{
  "n_head": 4,
  "rope_fraction": 1.0,
  "tie_embeddings": false,
  "init_std_qkv": 0.0372
}
MLP neurons of a small language model. Each row is named by its layer, matrix (gate and up: input weights) and neuron, and shows model dimensions 96-223. Each number is 128 + 32 x the weight over its row's rms, rounded and kept within 0 to 255. A neuron's up and down rows have the sign that makes its largest values positive.
Before each neuron's rows, "fires in" lists the words (lower case) most often at its 100 highest values on Wikipedia text that the model never trained on.

fires in: "of", "to", "the"
L14.gate483 [147  96  94 130 109 132 129 110 165 125 159 124  84 115 126 142 148 152 143 115 128 127  56 121 139 151 154 127  85 170 152  97 168 128 178 107 154 115 185 134  71  52  71 118 200 178  96 103 151 107  85 113 124 109 134 138 164 136 140 144 115 161 124 161 215 115 130 116 140 132  96  85 107 125  80 153 128 121 134 166 127  94  80 155 153 144  59 146  72 183 112 153 150 148 126 118 147 110 106 126  79 128 112 103 161  98 139 132  93  81 147 151 158  69 147 194 102 134 199 135 133 149 102 106 147 127 164  98]
L14.up483 [163 134 135 122 106 151 113 118 115 103 131 126 119 202 135 155 116 153 168 155 134  74  68 139 130 152  68 121 128 156 164 107  84 117 139 122  78  67 167  97 136 125 112 121 160  89 150 131 151 207  97 116  84  57  70 132 141 164 155 171 100 160 162 133  76  64  96 177  91 136  82 134 118 119 100 123 174 138  76 180 136 102 163 159  99 140 159 113 116 185  45 108  94  76 123 122 171 104 168 209 101 114 136 107 127 196 112 120 115 131 148 115 111 196 162 162  89 128  75 185 197  59 132 106 145  70  54 156]

fires in: "candidate", "season", "department", "investigation", "student", "district"
L2.gate834 [ 96 104 129  91  76 149 151 109 117 113 100 133 105 159 111  89 172 147 146 139 189 117 134 176 155 119 114 125 119 152 184  62  95 133 129 220 126 126 126  90 132  97  85 193 126 164 117 143 171 154 149 122 133 146  75 179 108 144 143 118 149  55 119 131 167 111 133 154 158 109 102 167 143 145 138 199 103 152 100 119 108 120 124 108 159 147  99 148  90 125 145 134  85 131  83  57 131  99 125 163 129 101  79 130 169  93 115 152  90 138 115 139 140 137 174 163 105 112 169 137 207 214 172 153 187  87 108 141]
L2.up834 [154 121 112 170 135 154 161 105 139 156 108 127  93 175 161 136 179 100 155 118 163 147 134 176 185 130  96  97 119 134 189  92 106 113 159 197 111 203 158 103 139 126 123 196 148 156 113  95 164 187 161 129 184 145 111 165 133 119 109 160 126  58 127 168 116 147 125 145 123 121 110 133 119 113 128 137  90 160  91 128  97 127 119 108 130 125  84 148 117 143 139 122 137 107  81  93 141  80  64 125 118 107  74 141 128  81  98 153 123 164 126 165  85 141 160 204 106 128 141 119 206 176 128 143 137  85 136 119]

fires in: "into", "in", "made", "took", "make"
L10.gate994 [138 112 156 152 113 132 135 135 188 146  57 152 147  90  65 121 155  67 155 131 104 130 102 133 136 107  75 174 120 124 146 185 105 111  93 170 123  71 108 179 118 105 179 168  96 134 106 177 138  81  91 107 130 148 148 123 184 135 100 110 155  89 123 173 108 153 187 161 136  88 169 156  90 168 111 105 145 169 103 143 154 136  61 130 115 124 133 114 103 152  81 124  87 134 123  81 150 198 136 108 164  95 113  63 148  82 180 146  87 124 152 124 154  75 168 128 116  94  99  99  91 120 161 113 198 140 111 120]
L10.up994 [109 185 159 127 141  91 146 137  81 106 135  82 164 132 179 121 118 132 146 103 223 113 119 129 112  51 132 123 130  80  93 180 162 129 143 197 136 156 146 108 167 159 146  76 166 150 157 170 125 163  73 109 134 122 153 129  96  90  74 183 147 134  58 149  88  33 140 154 128 144 165 139 124 128 107 153 124  82 149  65 113 140  47 130 146 134  92  95 138 135 117 140 174  90 143 146  89 117 100  92 147  87 159 114  27 113  97 129 141 134 155 153 200 168 101 117 116 175 141 216  93  58 157  89 122 168 139 107]

fires in: "however", "only", "not", "of", "to", "have"
L14.gate592 [134  82 149 183 107 163 128 137 126 172  78 105 124 147  97 121  74 109  68  82 156 119 114 119 135 128 154 130 144  76 136  89 171  81 175 144  95 244 148  56 151  87 141 119 124 156 163 135 170 143 115 120 148  82 100 144  81 164 128 122 140 131 119 157 142 105 102 124 111 121  66 130 160 106 112 121 130 139 137  83  84 165 105 105 156 135 135 208 116 142 117 100 131 113  78 139 173 130  93 139 100 136 141 104  88 190 156 107 147 147  68 133 146 162 136 114 123  94 109 126 106 148 151  60  93 128 140 127]
L14.up592 [161  80 100 109  82 116 146 165 200 131 144 115  97 160 128 130 117 131 183 107 146 157 190 173 139 141  29 126 141 149 158 170 213 140 153 126 126 174 146  93  84 158 122 124 115 142 119 149 143 153 128 149 107 103  99 112 171 165 127 104 126  98 124 219 127 126 163 196  96 119 123  86 123 137  96 138 147 159  71 163 127 118 141 112 132 155 106 216  52 129 150 115  73 135 111 152  88 127 176 121  66  64  77 142  96 158 167 142  71 112  98 146 146 130 159 153  98 124 145 188  83 165 101 111 103 179 136 163]

fires in: "to", "at", "over", "by", "around", "about"
L10.gate199 [151 106  43 150 158 179 117 152 131 109 124 101 143 165 146  60  76  81 151  80 151 129 124 115 141 108 163 130  61  80  94  91 118 151 188 128  81 121 141 159 176 149 169  60 145  95 101 118 124 145 142 124 126 102  97 174 128 114  89 140 106 112 171 116 127 152 135 129 150  97 158 113 161  71 132  98 136 106 110  94 168 144 106 131  94 122 155 152 136 138 117 119  91 123  98 125 122  91  91  93 160 140  60  77 111 122 151 158 168  94 115 140 134 151 102 155 130 118 113 150 140 184 180 163 121  68  90 131]
L10.up199 [100 146 182 108 165 140  78  97  90 111 152 156 157 106  76 173 138  99 101 142 187  46 115 165 139 117 132 104 135 170 141 163 137 156 148 116 151 129 113 163 114 158 202  96 121 162  76 130 105  78 113 145 184  81 158 205  90 113 164 190  79 134 147 170 107  87 132 102 123 147 166 200 169 149  97 122 112 143 143 126 132  96 138 126  88 147 103 118 123 152 130 183  93 154 106  60 126 111 144 144 137  72 188 152 126 113 157  79 151  77 147 106 134 131 112 164 106 153 123  68  82 123 101 145 137 115 173 119]

fires in: "all", "as", "with", "both", "alongside", "like"
L3.gate941 [162 115  67  73  93 111  99  74 133 126 170 135 143  64  96 132  81 150 145 110 143 137  48 207  73 200 117 139 120 146  68 121 134 117 153 117 110  77 198 134 168  69 101 140 109 136 142  80  91 155 173 195 160 141  90 163 132 124 101 164 120 157 128 145  84 131 162 100 125  91 135 150  93 115 101  82 111 143 141 143  89  67 150 115 132 140  85  92 114 139 105 156 174 119 116 111  95 167 155 130  31 170 162 145 145 134 172 112  65 149 124  85 127 129 167 199 135 132 124 165 135 129 119 125 121 161 129 122]
L3.up941 [135  97  67 116 126 121  89 104 112 177 135 113 140 137 119 177 104 166 135 111  81 188  81 104 147 104 115 118 110 147  77 183 135 110 126 181 132  95 134 108 133 103  83  86 150 154  87  92  95 128 207 193 124 119  93 153 126 124 145 141 132 135 141 183  76 160 148 134 133 123 115  78  88 141 135 114 143 151 155 153 153  88 132 129 104 143 117 178 104 129 119 117 154 170  79 131 128 110 139 123  72 147  95 139 107 128 160 154 126 139 157  94 129 151 154 238 183  97 102 170 192 102 127 144 167 172 170 152]

fires in: "is", "was", "be", "are", "came"
L14.gate807 [146 111 103 144 188 113 144 161  62 161 155 131 118 124 209 122  94 170 155 124 162 121 146 117 123 160  81  92  99 127 174 102 111 114 133 174 104 120 157 161 207 144 137  96 149  79 123 109 186 119 108 137  88  93 121 137 161 151 119 149 122 135 138 140 143 166 122 135  90 149 105 139 114  87  73 151 135 100 133  91 171  50 214  63 142 103 128 168 132 112 159 142 145 108 115 114 125  52 129 130  70 119 114 126 163 110 139 184 129 115  75 111  61 110 126 157 118 126 165 109 141 150 186  81 143 123  86 165]
L14.up807 [157 159 181 160  97 115 122 132 181  85 140 142 128 129 146  86 144 119 124 110 127  87 115 101 117 100 136 148  86 139  89  55 122 155 122 133 105  99  85  92 150 118 129 123 110 116 135 130  65 114 154 127 111 105 124 118 145 149 112 159 204 132 110 116 129  87 187 147 107  69 148 126 117 161 179 187 138 163 130 105 145 126 125  77 144  93 147 140 132  63 117 159  61 140 132  92 135 173 111 185 105 130 178  95  83  68 129  80 124 142 129 113  79  77 152  84 189  99 136 136 124 103 157 149 132 135 102 137]

fires in: "on", "at", "of", "to"
L12.gate898 [122 116 162  93 134 152 162 113 166  73 195 170 171  84 165  62 152 120 112  66 121  48 157 118 199 131 148 185 103 138 165  95 136  97 105 152 116 108 115  97 134 115 129 137 143 147 147 174 153  90 158 204  91 158  99 181 119 152  99 114 118 149 136  92 168  99 148  90 117 118 159 129  84 130 128 116 113 144 124 169 170 123 140 142 115 174  62 127 129 210 125 140 108 124 119 113 137 177 121  80 126 172 136 115  70 149 116 176 147 181 161 135 111 129  97  95 128 100  94 160 145 175 140 192 174  90 189 105]
L12.up898 [120  85 129 170 144 175 171 145 163  92 170 117 129 116 148 232 125 135 146 152 151 107  75 190 166 132 176  99 146 103 148 106 136 171 176 168 107 104 115 115  98 142  89 147  82 192 119 198 137 128 116 169 141 141  81 114 193 160 160 162 112 160  90 103  69  93 156 121 100 136 152 165 156  74 147  96 120 151 133 116  97 163 144 147 132 104  55 137  50 179 127 127 107 133  91  68 166 162 107 125 114 119 142 111 102 190  78 109 181 151 146  80 174 115  90 128 144 137 120 106 151 131 160 111 129 126 156 160]

fires in: "has", "have", "had", "ve", "also"
L14.gate557 [141 138 171 143 113 123  75 103 143 168  62  53 139 112 121 164 142 139 109 183 155  81 111 158 131 137 163 151  92  94  55 169 183 105 130 155 154  76 161 129 172 168 101 162 163 136 139 132  99 132  98 121 155  97 112 144  90 111 191 139 131 100 122 105 159  86 132 166 144 140 134 107 184 181 121 121  82 149 130  82 106 184  97 124 161  98 128 159 143 202 111 147 113 152 107 118 141 107 141 101 120  99  70 146 112 174 185 149 101 153  73  79 142 139 212 145 136 131  90 114 109  66 141  68  80 179 130 128]
L14.up557 [133 159 129 114  94  90 137 105 165 112  72 138 109 119 137 133 111 134 159 129 186 104  51 170 109  93 174 142 149 167 139 131 137  63 120 106 218 151 138 100 140 119  77 195  74 126 175 167 138 101 117 150 188 100  83 100 162 122 142 185 147 127 162 196 161  78 196  95 155 115 142 116 134 115 104 136 130 114  84 101 118 111 184 136 161 116  52 156 103 156 135 119 152 143 185 121 177 140 191 149  91 101 104 133  72 125 128 143 130 164 181 119 164 180 125 160 106 112  94 175  85 133 143 184 129 151 132 147]

fires in: "000", "been"
L14.gate582 [124 166 115 119 145 119 134 134 145  96 135 139  62  94  85 119 138 153 161 161 170 120 144 196 141  83 170 147 197 135 125  86 104 146 125 148 180  67 192 154 176  62 124 176 121  96 202  78 120 127  89 126 181  89 119 146 117 171 185 138 149 163 178 116 148 122 158 124 156 119 112 112 115 158 147 124 148 226 114  94 105 181  86  78 139 125 184  97 132 122 154 176  59 105 131 132 144 148 128 131  93 153 174 182 124 147 153 141 128 122 127  83  96  73 133 127  97 159 164 133 173 139 138 159 123 155 105  98]
L14.up582 [184 125 157 161 102 142 169  67 155 160  75 104  66 122 125 102 119 177 214 158  84  65  96 142 181  90 108 128 177 115 151 138 104 144 106 130 107 115 135  89 147 118 149 116 141 107 123 184 146 168  88 184 161 115  90 133  76 170 130 143 208 154 136 131 159 148 124  68 153 122 124 178  98 107 122 104 150 154 188 147 115 178 146  98 106 168 165 102 145 142 138 158 120  77 122 140  83  99 177 131 129  97 129 213 138 141 124 190 149 130 115 113 195  99 119 131 148 137  88 121 156 124 111 126 115 176 140 123]

fires in: "azerbaijani", "serbian", "hungarian", "syrian", "lithuanian", "greek"
L2.gate889 [154 150 145  63 104 142 147 137 125 118 114 134  82  89 128 152 105 109  64 139 179 143 124 130 135 117 106 164  93 120 139 130 162 147 137 102 130 135 176 203 141 128 111 120 165 128 144 168 123  40 106 104 196 152 130  79  95 174 137  52 186  93 141 125  81 136  95 160 143  88  94 173 109 126 183 151 106 134 160 120 154 118 121  93 148 126  83 123 159  78 167  97 124 147 134 120 153 144 168 186  77 120 184 190 142 113  96 120 185 143 102 137 144 115  51 142 140 149 112 132  79 112 203 110 100 112 156 109]
L2.up889 [117 130 123  76  99 146 128 169 109 172 139  95 108  98 140 155  84 118 118 133 204 145  97 149 103 114  99 198 142  96 153 142 149 127 150 102 118 162 154 157 148 140  94 139 150  69 116 175 174 109 103 138 201 128 154  56 111 171 174 147 169 147 152 110 125 126 152 136  96  99  98 164 112 123 126 123  94 148 144  96 142  93 145 118 158 126  65  88  94  81 128 110  99 147 155 134  65 132 174 194 113 131 175 187 165 126  93 140 158 142  85 202 144  93  98 116 136 112  93 171  59 104 232 104 109 110 160 134]

fires in: "after", "before", "since", "of", "following", "to"
L7.gate857 [131 121 121 112 110  83 103 119 128 135 100  90 156 113 120 110 126 101 154 125 163 100 189  85 131 118 183 137 136 116 126 136 141 110 144  84 128 157 157 129 169 153 145  54 146 173 181 163 110 141 158 103 107 139 125 135 124 125 121 104 156 130  94 137 138 162 169 115  93 197 127 126 144 123 101 100  91  93 139 180  95 180 127  97 140 108 168 170 110 129 114 117 123  99 173  99  81 138 137 138 156  90  88 138 108  97  99 138 151 143 138 133  97 150  79 159 113 135 182 128 123 140 103 116 130 150 123 137]
L7.up857 [157 136 108 103 107  92  65 176 143  59 141  80 126 158 168 137 107 102 112 182 153 117 169 162 128 103 171 122 114 144 164 167 115 112 101  85 173 156 110 165 103 135  91  88 123 126 168 132  94 140 148 153 109 100 167 147 138 140 148 116 125 170  80 127 147 116 119 184 101 118 155 166 128 103 124 112 101 165  96 118 145 116 118 119 134 116 140 100  97 129 135  70 125 115 139  97 140 162 182 151  16 107 135 165 110 112 118  98 134 133 162 123 122 163 104 152 137  87 118 148 178 148 101 103 107  61 175 133]

fires in: "of", "in", "for", "on", "and"
L9.gate162 [128 123 147 201 162 148 139 126 161 101 182  82 117 213 110  74 113 116  86 117 191 181 186 104 108 138 101 106 149 159 110 194 196 113 131 185 128 107 177 128 151 142 150 178 152 127 153  42 164 153 171 125 173 149 106  78 145  95 135 184  57 147 107 173 130 117 161 150 153 108 106 149  71 114 107 133 114 126  88  53 124  91 162 124 123 150  92 112  60 111 160 128 141 142 123 172 167 118 123 135 104 125 156  99 120 162 156 118 114  75 179 148 148 122 140 163 124 129 123 108 115 147 123 129 119 154  83 113]
L9.up162 [134 138 149  99 120 120  99 185 160 103 162 106 123 154 167 116 133 116 149 159 146 178 104 169 102 155 110  56 142 121  78 158 165 181 149 159 119 165 163  84 165 101 129 177 155 126 169 133 186 113 159 128 128 129 143 109 149 119 173 216  75 119 125 161 116 126 146 141 198 155 103 119 143 145  71  88 126 100 133 154 155 166 182 126 137 144 103 142  73 177 118 180 138 132 137 152 141 126 123 144 119 136 107 179 113 168 134  96 206 119 157 134 149 112 118  94 137 185  89  59 115 165 127 166 183 100 111 122]

fires in: "after", "at", "to", "on", "as", "with"
L7.gate455 [124 102 151  85  98 145 126  84 137  98 110  82  78 144 123 100 140 162 121 148 143  88 104 171  96 179 125 146 124 168  85 106  96 160 150  90 105 116 156  85 135  80 106 117 123 177 108 125 117 168 126 188 120 123 109 166 101 125  85 107  66 189 137  87 120 119 136  72 103 123 147  95 128 117 105  94 101 130  74 105  63  65 172 106 121 131 110 170 145 157  68  89  63 114 129 124 172 140  93  84  97  80  90 167 198  80 116 122 110 126 138 153 122 175 135 126 104 108 114 154 118 161 157  61 162 159  84 166]
L7.up455 [114 183 166  79 167 156  74 130  69  61 160  94 156 143 142 121 135 129 134  70 148 124 132 127 129 116  97  80 140 103 106 119 176 178 121 137  99 148 102 127  76 137 109 102 120 195 126 101  95 109 142 135 118 127  65  89 103 150 108 147  99 209 126 106  89 123 109 111 125 168 175 142  97 189 163 131 136 139 122 110 149 154 137 151 126 178  54 137 147 129  69  85 111  90 145 153 111 150 103  86 153 115 163 199 123  84 120 159 120  94 146  88 146 131 146 135 113 149 102 142  57 149 149 134 117 111 130  94]

fires in: "be", "been", "are"
L3.gate552 [218 139  85 177 108 130 156 118 181  95 168  96  57 169 134 130 201 128  94 131  64 145 154  87 130 135 134 144  96 108  69 123 123 155  86 149 167  87 124 154 222 109 104 109  87 146  92 160  97 120 116 110 165 134 160 115  67 111 128 100 125 144 145 124 216 125 133 160 106 150 106 151  83 116  96 118 122 110  83  89 152  93 151  99 131 141 128 138 135 170 159 132 106 130 166 162 153  97 127  88 138 141  96 121 141 131 210 113 125 128 167 149 221 125 104 109 134 113 149 152 167 147 173 125 127  98 172 154]
L3.up552 [133 142 126 248  61 114 111 144 188 123 118 113  95 121 129  84 161 159 123 179 141  76 115 133 116 124 184 117 107 129 137  92 121 164 130 155 125 109 115 121 106 134 113 162 128 126 170 139 134 111 127 152 137 115 157 128  63  83 148 137 136 172  95 128 140 133  61 125 108 135  93 127  74 129 133 112 172 142 111 123 129 117  64 110 184 135 122  99 131 134 163 199  78  73  86 136  95  97 148 138  80 172 108 111 166 119 120 148 151 103 149 111 145  34 101  69 236 159 107 120 116 140 119 171 119 110 131 159]

fires in: "early", "in", "mid", "schulz", "of", "vidzis"
L3.gate108 [133 138 170 125 120 173 143 159 140 149 122 164 143 115 187 117 116 117  70  67 199  67 147 130  85 114 142 105 138 110 168 179 163 136 126 201 132 134 171 135 107 157 128 143 121 169  79  94 163 168 185 130 123 105 145 101  91 198 124 167  70 149  73 154 161  95 145 112  88  79 117 111  88  74 141 135 103 107  87 101 185  94 142  90 148 128 117  74 108 149 117 132 149 175 100 147  79 125 159 113 124  96 136 152 161 143 125  94  82 127 167  88 165 157 125 108 147 131 172 117 119 109 118 121 123 149  81 122]
L3.up108 [150 145 131 121 137 163 129 130 118 105  72 148  94 141 131 174  94 133  98 134 112 104  87 168  90 190 142 164 143 125  74 159 108 172 130 100 182 164 107 104 144 122 113 119 135  95 166 151 136 140 156 128 152 170 196 132 125 177 104 151  72 110 112 121 141 142 153 168 107 141 115 144 146 136 172 132 171 150 105 101 173 123 164 147 138  70 142 102 111 121 126 128 174 143 120 191  25  75 136 155 134 101 128 147 121 159 131  88 164 122 160 126 115 120 151 120 118 167 176 121 105 118 108  78 143 146 117 108]

fires in: "has", "have", "had", "and"
L12.gate22 [136 156 132  99 187 154 156 147 128 148 156 122  89  91  80 137 116 130  95 154 118 134 119 140 153 129 186 131 129 149 132 169 155  63 162 154 109 130  83  48 109 149 135 121 121 140  78  91 131  89  44 135 121 160 173  73 114 101 130 115  89 179 109 117 115 102 127  86 141  75 155 101  89 141 157 124 105 101 111  96 176 139  72 221 153 196 104 122  74 142 117 138 151 103 139 116 152 156  87 110 185 119 159 105 204 142  95 176  89 134 125 147 104 145 150 177 129  91 113  93 174 100 112 146 112 163 130 174]
L12.up22 [140 143 121 122 102 138 130 164 182  64 156 158 152 150 139 190 199 113 113 155 112 134  67 157 100 123 175 169 121 192  91 123 120 110 112  90 150 155 104 194 107 135 146 152 102 133 116 185 114 139  97 126 124 120 101 117  76 123 140 130 128 149 125 131 117  96 152 121 155 113 124 154 140 153  89 100  91 130 156  91 181 159  58 212 215  97 105 131  77 125 112 124 152  55 138 141 175  88 134  97 140  87  83 118  77 102  72 146  92  91 123  84 163  79 137 113 159  77  76 152 159 158 129 128 123 156 149 217]

fires in: "of", "to", "as", "in", "causing", "for"
L9.gate227 [ 90  98 205 170 139 138 224 107 130 136 142 147 109 103  99  80 148 126 113  81 110  99 194 169 118 113  69 182 173 152 127 155 121 107 149 124 123 172 159 132 148  95 129 122 132 196 176 124 113 162 158 125 131 133 161 139 165 125 188 102 118 150 130 120 155 111 148 197  80 142 127 155  82  50  71 160 181 130 178 139 150 213 112 114 178 112 121 167 144 160 158 126 104 111 129  99 112 175 147 108 180 160 131 139 152 168  61 104 134 104 119 114 102 127 115 139  94 133 129  94 133 170 103 117 107 138 160 115]
L9.up227 [103 122  42 173  98 114 151 124 149  87 118 163 141  83  57 145 110 114 138  80 143 102 184 165 124 133 115 131 126  85 151 142 134 109 125  98 166 152 145 156 148 103 105 176 119 102  77 130 100 110 154 106 103  66 109  69  93 171 138  74  85 111  30  84 121 113 144 229 154 117 123 117 133 154 107 116 147 169 140  93 146 188  95 146 135  76 100 164 136 116 164 116 118 155  93 138 154 127 132 159 162 141 127 148 185 124  60 120 159 124 106  63  80  75 118 151 132  88 146 160 122 149  99  61 210 108 132 180]

fires in: "no", "u", "mr"
L3.gate734 [149 137 167 136 145 157 218  78 142 177 137 133 116 143 186 166 167 181 159 153 110 100 133 122 145  99 141  92 144 159 157 154 127 139 159 110 146  88 145 186 118  98 108 155  93 119 125 130 119 123 118 122 111 169 100  94 133 157 105 139 114 135 181 194 108 111 133 177 115 104  94 130 115 112 153 116 121  76 142 107 179 141 201 178 130 145  82 140 106 191  95  80 116 135  79 129 143 164 155 150 122 149 141 115 128 190 139 150 147 120 108 107  83 100 122  85 164  66 115 131  85 127  89 114 161 112 171 131]
L3.up734 [110 116 175 145 177 146 141  96 116 169 131 141 131 189 132 139 136 111  89  60 161 155 172  85 129 101 156 103  78 101 106 158 137 138 123 103 139 114 140 103 106 126 161 159 138 130 150 160 118 112 163 104 118  80 194 156 199 118 157  83 180  74 149 111 132 173 149 118 111 141 132  94 159  80 132 192 119 146 134 117 145 151 189 155 124 106  79 153 142 142 107 107 207 123 122  74 150 104 158 119 124 149 142 110  59 133 110 119 112 176 143 103 122 105 119 113 134 159 112 196  54 119 138 167  80 106 131 174]

fires in: "his", "s", "to", "her", "the", "their"
L14.gate703 [132 125 140 211 174 172 157 122 164  59  85 152 140 159 112 128  90  95 133 169 152 116  99 125  90 129 103 128  90 191 206 133 112 182 152 153 171 100 148 118 220 138 104  85 107  79 145 116 113  85  59  95 120 135 148 134  93 118 122 175  84 140 162 101 168 117 163 158 137 145 129  61 104 152 147 144 114 204 134 107 143 128 157 138 113 167 175 148 142 102 118 170 191 186 148 173 158 132 106 120 123 157  80 128 170  87  99 100 107 156 140 118 154 169 187 135 178 125 138 160 121 149  76 100 140 117 136 157]
L14.up703 [162  68 180 211  40  86 155 142 159 124 100  60 122 176 111 150 157 138 142 150 118 110 112 110 129  69  73 101 148 137 165 120 138  75 147 110 154 102 136 130 177 148 154 134 149 137 172 162 108 123  84 111 128  86  97 147 144 113 127  96 125 164 165 173 173 135  49  96 168 124  91 136 109 151 120 164 115 142 129 161  91 139 184 115  70 155 153 142 150 121 109 141 135 137 153 114 110 105 122 156 122 101 102  73 134  34  59 128 131  98 140 156 103 170 112 126 100 150 119 118 180 139 106 126 140  97 171 163]

fires in: "on", "at", "of", "de", "di", "la"
L9.gate683 [ 91  96  67 136 186 148 132 140 121  99 108 115 137 147 124 129  97  67 111 121 145  89 111  88 192 117  75 137 120 139  89 170 146 185 115 147 120 126 148 140 198  42 124 137  92 109 123  82 168 175 158 181 105 122 123  92 136 107  98 176 146 179 136 124 168 147 180  92  92 177 156 125 138 132 124  67 105 138 126 139  89 130 138 156 131 135 133 108  87  80 146 180 130 107  62 215 113 114 135 131 134 141 167 157 156 159 184 104 163 152  90 142 140 130  86 123 133 126 142 109  91 131 145 141 157 110 149 115]
L9.up683 [111 158 164 116 212 119 163 148 146 155 101 168 144 140 134 157  91 101 185  58 131 128 186 156 156 105  95 124 104  76 105 106 159 164 113 117 127 177  87 151 132  88  99  99  99 133 151 187  60 123  90 112 136  83  72 130  99 131 134 176 119 138  89 118  80 126 102 124 162 130 143 164 102 175 163 167 131 135 140 115 187 141 100 112 194 123  75 157 112 181 126 188 106 172 125 184 141  91 123 142 167 117 162 128 106 170 144 158 154 117 124 125 115  92 163 146  91 155  62  85 147 172 145 160 129  58 131 113]

fires in: "of", "to", "despite", "after", "from", "following"
L3.gate429 [169  99 179 174 125 114 132  95 165 138 160 144  82  66  63 123 133 108 131 116 157 147 194 160 136 159 130 156 128  93 130 132  96 130 129 184 102 116 217 144  96 100 157 165 174 163 101 130 103 131 180 154 127 173 114 146 145 185 147 126 160 180 117 111 144 135 116 138  86  77 136 142 107  87 132 109 180 151 145  89 138 118 148  96 111 198 138  73 136 151 161  76 140 143 155  86  74 113 179 145  99 108 154 211 143 135 116 129 124  97 147  96  58 134 138 167 118 100 144 151 127  88  89 117  86 142 141 126]
L3.up429 [184 125 130 123 120  32 161 159 184 114 152 163  19 148  96 108  88  98  79 160 153  92 140 131 104 124 160 113 173 122 122 160  91 131 173 173 116 113 135 126 129  91 175 124 135 180 117 131 134 102 190 160 148  89 134 108 183 143 189 149 149 108 126 164 126 158 144 149  33 127 117 145  97  99 142 112 134 227 172 125 150 117 116 137 132 131 153 110 138 124 144 112 107 146 152  70 102 110 153 152 118 105 148 179 121  95 146 130 120 145 135 146 101 128 113 175 117 136 133  68 134 152 159 136 112 122 137 167]

fires in: "to", "with", "from", "of", "through", "has"
L9.gate305 [149 105 105 156  86 133 139 177  94 140 167 112 125  71 142 121 102 159  81  78 168  62  96 109 132 187  81 157  86 141 142 139 149  85  51 106 159 164 124 149 178 104 147 118 123 125 107 158 159 116 131 175 124 122 116 167  89 198 145 103 154 183 138 118 174 133 149 158 131 149 110 107 143  97  79  81 174 130 129 181 121 189  97 122 153 122 119 142 113 115  90 160 121 110 164  40 157 133 151  83 133  79  98  94 159 156 107 135 189  90 134 123 131  93 166 192 113 157 166  97  97 107 184 116 164 170 117 167]
L9.up305 [106 120 125 134 136 101 145 171 158  74  94 190  79 118 137 141 130  71  92 106 134 115 124 164 144  71 105 181 122 115 157  77 120 176 119 100 124 189 100 151 146 126 139 120 117 154  97  37 144 156 137 120 153 134  88  83 108 118 165 133  79 150 170 123  69 162 119 181 149 186 135 174  87 174 128 157 131 154 123  81 127 183 151  36 175 129 123 130 132 140 107 140 157 116 129 127 145 147 141 158 103 159 113 149 179  57 101  98 104 156 143 129  71 143 108 146 132 112  80 144 138 198  99  57 179 101 121  86]

fires in: "house", "them", "some", "bases", "others"
L2.gate404 [140 141 167 112 123 146 139 139 111 162  91 149 142 125 150 159 159 146 166  97 135 135 126  96 133 113  98 114  93  85  79 117 103 139 143  88 129 104  95 125 139 117 179 118 114  93 129  91  97 174 155 114 147  99 133 155 160 159 114 150 111 115  88 118 141  84 117 120 167 187 174 131  90 166 164 149 181 146 108 152 178 131 159 170 110 120  58  85 146 186  86  89  76 120  84 132  89 103  88 201 159 164 173  99 152  66 124  64 107 110 142 120 130 100 106 113 140 142 146 141  84 120 167 138 127 149  86 183]
L2.up404 [113 134 167  82 150 101 162 130 102  87 113 121 167  91 196 133 150 118  98  82 163 121 150 116  72 160  95 100 140 104 127  95  79 130 160  90 148 143  60 132 133 121 127  67 152 123 117 146 121 222 174 121 104 107 118 119 177  95 162 149 154 147 109  71 126 138 132  89 121 116 175 132 140 144 114 149 179 115 113 155 186 114 195 149 154 124 109 176 135 138  96 104 136 141  42 155 134 114 151 128 178 137 120 107 165 122 189  67 119 117  83 114 160 158 179 140  64 127  75 160  61 100 178 143 176 122 171 142]

fires in: "red", "serbian", "hungarian", "greek", "scottish", "celtic"
L3.gate182 [135 113  68 124 183 162 168 131 160 103 164 132 188 128  93 167  99 127 121 112 134 192 112  73 145 152  68 114 109 112  64 137 174 148 138 148 125 154 136 196 140 148 105 160 139  76  87 140 174 106 115 135 175 121 191 108 115  85 149  81 125 104 127 109 117  83 158 114 134  81 144  71 105  94  92 142  98 140 144 128 108 110 112 162 176  26 118 104 124  89 110 125 102 113 113 108 139 107 131 130  97 143 161 159 137  93 197 156 136 118  91 178 134 167 189 158 110  87 116 184 138 116 138 157 109 103  74 131]
L3.up182 [139 153  90 154 148 166  78 147 186  63 181 107 137  97 107 190 122 162  82 104 142 203 107 173 101 154  91 104 126  84  78 106 160 182 176 142 131 137  74 133 100 169 100 153 136  99 111 128 171 152  98 113 181 120 127 110 161  97 122 147 108  93 108  91 127 152 128  78 111  98 144 111 105 107  58 120 149 161 125 153 117 126 135 138 159 102 118 118 114 119 142 186 112 148 116  87 144  92 151 152  98 138 194 138 112 134 116 184 163 158  59 136 131 168 149 179 108 137  93 144 124 147 146 159  95 123  70 139]